config.yaml
num_hidden_layers: 13
hidden_size: 256
num_attention_heads: 4
num_key_value_heads: 4
head_dim: 64
intermediate_size: 320
vocab_size: 8192
hidden_act: "swiglu"
norm: "rmsnorm"
norm_place: "pre"
norm_eps: 1e-06
positions: "rope"
rope_theta: 10000.0
rope_fraction: 1.0
qk_norm: false
attn_scale: 0.125
bias: "none"
tie_word_embeddings: false
parallel_block: false
init: "uniform"
init_std_qkv: 0.0312
init_std_o: 0.00613
init_std_up: 0.0312
init_std_down: 0.00613
init_mimetic: 0.5
optimizer: "adam_variant"
learning_rate: 0.00131
lr_mult_o: 1.51
beta1: 0.9
lr_head: 0.00641
max_grad_norm: 1.0
warmup_steps: 471
schedule: "wsd"
decay_fraction: 0.802
decay_shape: "linear"
final_lr_fraction: 0.0
batch_tokens: [32768, 65536, 131072]
max_seq_len: 1024
doc_mask: true
train_tokens: 296500000
max_steps: 4217
dataset: "wikipedia_en"
MLP neurons of a small language model. Each row is named by its layer, matrix (down: output weights) and neuron, and shows model dimensions 0-127. Each number is 128 + 24 x the weight over its row's rms, rounded and kept within 0 to 255. Numbers have three digits each. A neuron's up and down rows have the sign that makes its largest values positive.
A block is one neuron, or neurons of one layer that tend to fire together. Before each block is what it responds to, as a language model described it from the Wikipedia text at the highest values.

Responds to: Table and list field tokens. Separators and short field values in Wikipedia tables, infoboxes and career lists, such as the N in coordinates, W for a win, and | or / between cells.
L8.down304:171103115170140157085150139095125165128086128125177133136122167115097145142167150118128125117157122127140134096072151099140135107108156082085153084132161121096195089086112106200136122085172119139152147155114125103141112107129149114080124132136118094120102104123123129148149111122146165090110186118158125117135121097161125117114075113146137125109142096142194093167095094127084065125181

Responds to: Split word and number pieces. Early pieces of words or numbers split into several tokens, such as 15 in $150, gg in digging, sc in scalar, plus pipes in table separator rows.
L8.down107:092108116087101107128122128095176133108134096113099135102156121157109064153142150135131152129140147100088103138146135134095084089158143108125119149144138137160131169162148164132118111116098146155084129105065124127127097139146091117124130101125094128140101124146144173123123157115128116163115143128150174134188128139115162095157181131144116092111171115116139125101060082128103155148083

Responds to: Table and infobox field labels. First word of header cells or field names in Wikipedia tables and infobox lists, e.g. No. in track listings, Date, Party, Campus, Molar mass.
L10.down136:140152116132106141110121085147115107085145144130142132120109127114125140070103098108170094159157140113174122171137132117102130188158112091114166087114154133130128141136101136118137124147158111159148135106104119112138132143108107115126152121168144149117166121108112125150138103148113093125120142121134111152116129070141063129100141117133151115158128084163158149131100122103116162090125
L10.down162:119170103145111137106094117137102147138149110159127138176140143164099123098161099125121130115145092114153115166138136157120133144134186146134125106121159171149140150117170149131132149089132128106135122127093174179105090175126120203121087152153153114136156139139106098127102070121149089117140115124129158144129083108119138124121108112087163124078131089130127135116101126121110152132102
L10.down171:087131111120098139133155083148068143155144144124110140116149140134131133155107131143137153145129146202142141112154117113096141097134171098078113109183097104180143155140138118122136165132135148135176138144139145095131145145096129114121143128149101129086092109123122156129125131118148130159106108095125163090166175126119140130118175125134112074114136104103219135093128100128095102142124
L10.down269:142134122156149136135142145164115169098139106134108158130147166158137165133117071119154124133184109120161147142122116111139143114124077130147134081117158147103184131136106189110151080137147141096150115157128116153159101144152131149155150127102139143106120105146110118105136061136141125132108111109170152128138153133149151105180153134116138156131146109121128125166102145162114114131132

Responds to: Capital U word starts. The capital U opening names and abbreviations like U.S., U.K., Uganda, UFC; also verbs and prepositions after he (was, became, at).
L4.down0:136092126146097112132155097138192141183101125082148135095139138120149152173153160131099132142130141124148167118125116106166150101119101192147112123121138111155094154129145134144150135123157149148185129130115147187152152126116118114120115129140117125151103134107139139124121147172113119102081146134119149137145098108132137157070089118105120107124165105117139108144166120136122116133176
L4.down40:141097078150087148123156131092115149098139126146122144189132125144130107108125166094119154107155110130108166094136125067181101122139158116132167097112168136151134161135112125125132102106123115108088114125126111142172143153150139102103139136128115126127153167167087110137145049115136167131126133111103131149126144123079157105137130087135131147093070117139098168171092127112129138133174
L4.down103:134150134124113137095089103174131164096137141103138152139143165138130125120098155127100091128127139134065101130145098104147138097138088184147154133125180147134143158135116072143160141133130141143148174109132135112093149107144164172109094086131113112164099143090122120187149172131122118136137119137144116141113173126157103126102125159136103136138175079144123123134139109117147146104114
L4.down171:131087098151087150141150111136135094106151134130099122178153119145162141121101151119078135117072111104122172110089109139145113099117115130107107103135161130099104099144117151144154154119121104111130102152139128144154127108138110071125124149163121103147110169149113157142156157133094167127148115088135144131146137121089101151160163123093147133110130154143132158144114136139124125095145

Responds to: Markdown table separator dashes. Hyphens inside the |---|---| separator row under markdown table headers, e.g. election results, track listings, sports stats; rarely numbers in lists.
L8.down137:191162143123150123159140156149094177139127120097132168111173137161171132110134111111109099169102122142147094113192201101095169129124155149159114098104124163092149172172105121128128156142129131157149154117101129147161105112102188138134144132088122122117158166129124143159077146089113130133094076119159135149143136116159107116128119136132115139118104148145101098140131121158140149086123

Responds to: Modal verbs after subjects. Modal and infinitive verbs right after a clause's subject, usually before a base verb, as in damping can be, program would return, believed to be.
L4.down114:111116121140145180091112138132138095150108141139143141126171139148086112138101127121182141103131154102123142156141085115133133118114138153144147117122151138132162097138149135116106116148149116128120194132119117128118114162119133125175122141099121128136167060126082168164125102126083130112132154075125116127127140120135189097159124126079160161134141099147130132087125143138108180154096
L4.down153:108150069130107108110119171149080121154097155118119130162164125156148101121140154109093131117109111145103152157130101131104149141165167132149117125176128157113142134104109123134144122110123115125121154138138155105122122139158157154123118118081116151116118117124088158114133090085098119116127133149077149096120132145109131100148153157122131136133133133139128171099099107147117176143137
L4.down251:128141110116138127123128112154090141132101095121107173134170098130143102116123115126102163135133151148124121150146110153130128132168154124137132138147116135111126111125139141118146107090129101112139138110165139087135144144120109154077119132085110127103133154127091140102151074104147125078131119125102144104131129154141119091120116151141112123143129120105127130138092125140125168140106
L4.down252:108160128102106134149123098094133132137081128135138160120144126112165121096141187118108123138134163106105098127141114108169107113115127109141063117127128154159105104135170117127149138142133085085121154112105135188100144139119149088094104131114133178129110100106127163112067121117147139136130126129120115139129172148123083117129106137179111113084194143130138141107143131142121135133109

Responds to: Infobox and table tokens. Tokens in structured Wikipedia text such as infoboxes, climate tables and route listings, notably compass-direction words and parentheses after numbers: "North Eastern", "south-west", "20.1 (".
L4.down121:112115080106161067123099101087108147127149149102109139161138148117134120128118156102103168146137115114132129148131090124156179137137110109063126120123133110113100133135132156127104117120117168104146166138149125125114152163134144083065138121137094135175132146122118096135139083113123122114109115146133099092123137121166120183116137123079111160082098137142182114118133097100137143123102
L4.down209:101165120136153127099106136124091125131144178095108137142126107143174153145121165167100123119103143135141134092126154145130104174127145139160126137158105161118129106100149072147100091107137103125103127107118121149105143130125146140123107097092130101124198160160152149135096170149104121123125102082107140117115140117146086163143117079179131122092136135147121154137175120124118135160125
L4.down295:094173132139138120119163144142144110141133120164129132149123136132085133169102123148087097130127168152111105154100132146114132171127106112100133108107158148105152127100116121131119167152135148153134145091140134057134137140129100166112118115089135132091095153182167101133136086112159158129139099071152110105139117115132112137125117132122118107124108145120128166153074140124167128123070
L4.down305:116114138115084137140110158089104154121108089165136096172128121119136184113128162107148148113169138208120142174134102180139123144171094136116173110124123159100167138081157120119116145168102161104092165126133141110136181116120140119148095138138119133131154105116112096149094110099180157128127100126124156084110108140120076129130119149124108151148110134127102166076137124136138122134151

Responds to: Inside multi-token proper names. Mostly "of" linking institution names (Ministry of, Department of, Institute of), plus mid-word pieces of foreign place or personal names (Rhe-in, Uma-y-yad, Som-ali).
L8.down254:138126126166152115155115083162122102082112122162125132146149067142149117087137097074126128133162118159146121101128100112120115114109122105188134143195161172173128135127126126099107139133143117097142130091115157115132137128135103112138140133116104114123169085135109146138108132160138180087111123086117141122152127121137122162129157108131118170069173122103123147123148109160107062196090

Responds to: Infobox and table separators. Separator tokens inside Wikipedia infobox fields and tables, such as the slash in "Team / Apps / (Gls)", the colon after "Platforms" or "Genus", and column pipes; weaker on scattered prose words.
L4.down27:110148113163153114113150137087193105142095106138194112160125135111102109122114131130148123114135144128116159130081114157118098099178152100091136127123143169127111099097161095093159127110160159114164112156142130118159107101100095097099111137131126132150103090134107141145137086101150116122156116101121140106164122112136117096127158144148166111096110101130177148103092085144095125095124
L4.down98:159165106101138136145122162109165170143071145167106147146142115119094118129159129140090133144140156153150138132150136168152127101142103141104128093105082135104143106125117126164125151152112158092121125134155137152134143081108097132113100127135111106157145118091129117132111164119141086107141145080170156134106129148144124149127108113126113105128170152134126079159131115139139172130116
L4.down194:123157130132094107152175191115072099103124134117110136144152121099095115125137156125134110176146116160146152138106148146161156124082167140130164119092126146089135141100102118103070093129145127096127139118098131075112140131110115120113131137126121114081117155162120125140163103127172117138127101154097093184129108160122125165122174103134147101130110098143112152122121177136146132108142
L4.down265:145121132138080092155144118137147129128125120129150135145123095123107136124135181113138156127128120197074140121168115135122100096090123109071155198126114128130149112108143141153154135151133127129121083132125132140140178107129080097092143138131119104107149133157141140136116104146134109135138120118154163120124128126112114126166119140133119136115110116154147111144162136140121130186147

Responds to: Location-phrase "the". Mostly "the" after spatial prepositions (at, in, to, under, over) in place descriptions, e.g. "in the Ariège", "to the west"; rarely mid-word fragments.
L10.down21:115129100151133131146126109129110105149123129136101106141134073133104126108097152143080128128112108149094151172170125093125142176094098141106149119148117178121124116120099138105117181129140082140083179161169142111131141162121115123084125134134163123102131168128094105148129134128163120137116126122119135125170151158120109127112106136125147147061121124132096137171161139111079071153094
L10.down170:120148117151116119091091129134100175113092153107149128139092145097109166165120165139135112134119130091105133129139162115128184102122135146099093124144101133081120135131087093111172114134181089101097129142148116130128107103163144123144123175148149137123098124120141103117143132108148138124143134167140162138140147119098124099129125113166134108159106095177109144148152140155166147126157
L10.down258:116131079140113149109115107107108156174114068130134138123161100112126145151125189168091165120125140162153135147143112115115150146114144144140121137150100107092103099122109146158086104159146151092153159123119093057109128112135133128121134151085144132134122126112142128176106137151144145136103134144109166107129099143138159144148126128156113106090169185097102138147131098066132143141087
L10.down280:101173174118150123118134144128169142114167139083117177089095106156175136106146168107091089115156155140136097148089094088156158160133152143153142133149118121127144131117139138128131138109162134156151114142117146120130114126095126151110135109126101127142074124103093160118125178144131156124163071132087157137115124139107120122138129144099139116153117150147096108162143133123124101102091

Responds to: Mid-word fragments after prefixes. Word-piece fragments inside a word after a prefix or opening bracket/quote, like un|published, un|opposed, (|piano), en|rolled, "|gipsy.
L8.down91:110132094145141137107160086110112102128138157110137109154079147108096147136120076167114148174132113134160153125121117104134185098139152119141148140128103132130102130117151139155137142095121173090108141139092106133174128088145106110137125168148112114130150136141076114146124090134129077121115152165141161150140131098091096105100144099127145149109113156115140138140102110169127144143106

Responds to: Article an and existential there. Mostly the article an and existential there/There at sentence or clause starts, as in "is an example" and "There are"; also first pieces of split words like v(OX2), der(ailment), Atl(as).
L4.down73:132091126136141138111136173074180150191101158151132112138132153132134094148131143126144133138149167129097139126110090154103173107119150089132089136134143186097154128152167149076082107149119169117097159115129158126143165109137137117135141111135110162076134154116137143126141137149120130137138106124137103089107122154152149144161126167152165161102110095151082176114158098163130111143103
L4.down199:093153136104127121117140089093094111153123140136089105132140118122111115079111171107140120125100100090148144130101134085131151103118069145154097153146123105143139157135143140179152115128157174145148115103121076095088139115182135121125127127154093160100126087075081140103131099116143115147126127153150148127131109094115129097132140149128134126122145109089123112123116128140105156170164
L4.down213:167175109114097148117137155103134111120095090103114130123112100103123122157133085120184096125186138170127164170107114143121164121144112118116096105108097135140121192137152138126143145161147127126152146129117131117134101087102134139101161179090102103136140102144131118145120089091139129179185106146102089126128135172148114159124149111083119144132155111131140152109124156110137132163168
L4.down310:117131151129122145099148110090121109146087107114123171122171106127124127124097094152138128082140142135137140151117145145159122138100210122099120190116084162114137119142166129107138142150144122119140099113148164119135156130176105141133117095130120150109153126102137154132114089163144148107140128122159101152115127132141138137134138167101102131094156099182104153094099118143109138126137

Responds to: Preposition "at" marking place/time. Mostly "at"/"At" introducing a location, time or condition, often sentence-initial (At the end, at the Ebell Club), plus word-initial "At" pieces (Atkins, Atop).
L4.down109:141168133101130134152169106102089133139112123142152111144097151166127156105107141136110125123140118066133142133114152139142120135141145087116148127143114107144124122133154133164100108161100132148129150134158150121168141157162144144122137111130094141118197153136114117149129100138139127121171128101107154123094124148141157109118102169084147109109131136131131145095102129121140151167165
L4.down120:182181092156138135167160103108136137122117152174115114129124142098136130166064093131136121116125191126097098116130099133142095126139137116110125156151091109113127108150141110138162169110078167137103108145122117144144141156117178127168122156132133172145113136123131142136150032132108129108189113126128112117105150115138108115126114128116118121128137123119104127124170132119119107119111
L4.down202:121153127111112112141201077127097104153115133103133101141140146145169157109129105128088111130128136088147119135143140098147141143129152094127134112122115105138108127136148150146101154165125156140141127108148108099155115158156149170152131121140092121115169166166132113135121032151146120117152115074134146120085164143129139159124083137141117130171079132133131153110090122105136148133148
L4.down207:117154102144085118134089132133121087095134129125138075093115122103142195121116134137110142101094113149145093131157161126141108101145134104142126123152124149152125143159108108138103118125104099147114106135082097154117096154176130127094134157095151098127120117115151133131129072158137166140135109110170104125077122122112132144106103151110151126119136139141116140096070074115153130139165

Responds to: Clause-continuing comma. Commas, sometimes "and", right after a clause or phrase seems complete, before more is added, as in "a young, jovial lawyer" or "quickly, but".
L10.down38:108106100164156137092151121113127102106144155129168096143124127086110112126122133130166136118122099156111176136094102141105114144134142113106124153135109121121150152096121118131108131149122121113152143155155130076143160119142168099151136145131082093165175117112122104131120229143105147140092123142127135145093134119174116112144118140177125119118156087145161173131105076151172140083099
L10.down79:121129136114107164128155153125124128205110157144129125126072134169087155149155150148137095145111102165104090106105129118121145167085142149107129108150138095104127113115113166101161108115138111141132184105095145136113128120085119104132105104092116127157135110122094136157135115152118165117096138180100087129088143132147148130142150114159109121158154101113122149127124130134105117146128
L10.down147:166122135165092128142156134158119131109147174136131145139099097119125105137168110142139131154160113105137115190111166114147142115171173140120113139105147096144128160118127135140138183107164138129142135125114170089096158139172121142124140137130104138130146151129122167104082082099089103130130122126121126111134106183119119166129102056116163109102139075103162156081134130102111143124115
L10.down318:115136080180101150132160141126129109151108159123129129131092164109089111145080137168137126140157110124127126107121120111135138100149143109143091099136159146101133126107099161127135096119132132060136119133094094061107101105183113124170076099135097108127133140113110103127087153114150082084120140119127113105122124130141123130129155128145124155102177104125107107101103083128145140135122

Responds to: Slot before career titles. Function words in biographies right before an expected job title, rank or office, such as "serves as", "promoted to", "he was", "is a", plus fragments like "emer" and "gu".
L8.down101:085102097108128119164103167159119092136142133168117122174082128114132106090132121167113097137122142201112143083070129110168151147075157081125131163125125142126143164113149123138156138115163153114168147097127155134130144104101090128099115132118145127135110145087118173093068144125135136143139092147146125106186146145137124123133143144150127109076135130116130130130094137130101084116137

Responds to: Determiner or word-start pieces. Short article or possessive tokens opening a noun phrase (an, his, the, her, 's), often really the first piece of a longer word like an|al, a|orta, my|eloma.
L10.down20:142136153161119160100128192119129169135158122126156135090107144124120078144137065099111101118133086097130118099139135138144136096134149142079141134107133136119094101169112112109140122133142129129132100114138114104131128140120147121126151139144159153138137141131110144120130112155130115106164066116109134091131075085107130132142086135135156088141150117092125124163119115134146137159110
L10.down47:113141104134195157163117120136104086135135098125131120142111115162156137113154135104113101152119152126147116136075133101154133129166125088144128145157099114161181096169186083141141152146124168103118163099122119085155129107136127106137142124132123129117129114140114109110111191143144143149135079120147165136142156143134161119117113123131093154156124109135119121098153120144093108135110
L10.down67:141141137111134122122149087133092086132089134166075125093102130162128106116156104130096093143106141110145140106179104111106163175137163123119113124124138156158142093124117120112120133124111168133104126124145172126135148116160141153166113105142107173123149150135104115115143125167104107178105125130102129185139098118121130136093124112084096103137143131104090112138099152153105117151112
L10.down290:139087129183157107136162113106094102122134120122148076127122111147118126121123129152133154103143137133128139068124128104134102108087148149124113119086147172121149095132129146141130111135120082121073104190132116171134142129095140099106119149104103135128165128111110120126117070116115131117124106115151117109087192122103131152168130114157114131115125126118120098132141146148121175152146

Responds to: Possessive 's after names. The s of possessive 's after proper names, as in Woody Allen's, Madonna's, NATO's; also colons after list titles or years.
L8.down168:153146145124141137142124125132103133133110119124116100105114153135110160134126122116182135142125136094139127064130112134135128105126105118142144143105136109144126113152147109096150089109102102121131127131125144076107130103134128111121098103094124082142082161131127124130129091116116143140125121135129142100078120126186135142094189137152101119119091149139163125119102173177131175086118

Responds to: Time colon separator. The colon splitting minutes and seconds or hours, as in 4:32, 3:16, 8:25, 15:08; weaker on name-starts and "of"/"a" in tables and lists.
L4.down20:146115135149115118061129123117119123142160152110129104164176130128143094122111142140137100082131101132132178133147132110109089116115144137142133143129118128124135129134133143123110118111121160116146150085135123137110102144090120107113087173134144137144109119112123093099162153103149124126088133136121111147105168124123125138157103149131112093139122153142093162111103126111164139127089
L4.down21:134167138121142185128159138142117111095140119108109094130125108160137102102137126166159104135078114096126182114124193142111154155125164097111129103093173141116128137100164144131097114131115089109098147080107125117121094124158115134117139133141160077116141114172143103121090184123133133147115101118144109185133128127136163127134114091124118151140105154174153172122140129112136122123145
L4.down61:133107132141131106118100123119170108119121129127081109128160141097084117073162127176133141179145163147148164147117095141131150122110161119097129137117133156140062161119117133148150163120162165165114151069127115144123112118096094137177161117133123140141155148129105147103136120126122152105118125116121124146147117169125124088154116105118122075147154127077135122137125148113157132164101
L4.down159:101170143092157137096144142121122100124109149141141079125122151129142140137173121123132161116148107123166106107149168150132125157130144135111164140092143105096129137128086142179122088109125129138070119123163083090156151147130145109132146137090135141126095101154119157144126135142136110148155131107176109156136134124153124123165157108125109101135129150084110092114119150147123163154120

Responds to: As of (date). The word of in "As of" right before a date or census, such as "As of 2025"; more weakly in, at, as introducing times or positions.
L10.down74:134132142136067140131178135120145171128140146106115148177143133157116135152111149135143131112116128112137077128131135117148134102171145111155113153166121159132135096108113108140143136153119124168128075128118133105141138147134127118139107132127133099124138106112122146124164107106135084138156137075164129115121130127127134154147113137104113175183070124107119147170154186086152151155113
L10.down96:103136121133133124114113095132076072096120131163147146136106152171152112100085178138132120146165137117164090144107165080101117117121141090132176148104169091113132116111129115173077139143100133146135116143166174136111182110145140144122110134146129104112117176116130094114141136116131097132138186120133155127139104144147139127154139121123106123152134125129123125179146130138119131131119
L10.down97:114100116111159150091115124107114152201127141171136141151135150128144129193185136157185135113142124174104118142113159108119120123136172116124107117146111152087185095151134106119124140154101161108138142128128136118149129156162108165120098131117154150115154114164159135094146146115165146136129116146092153103145141122146140115147132109146142134122165112121115148136136089143104109143136
L10.down260:145136128135116132138133150138145121143122147112151108133089103139121101149152156155124116130140086108096153148161121133181152133127129108127153136133130123100152144105127099131099102144100121123153148141092134124138115128146157112162142123112080130129112092122121118117132070129110097112136160109136111117096146135113105140130124103129122087154115116112095107116145117137185165102141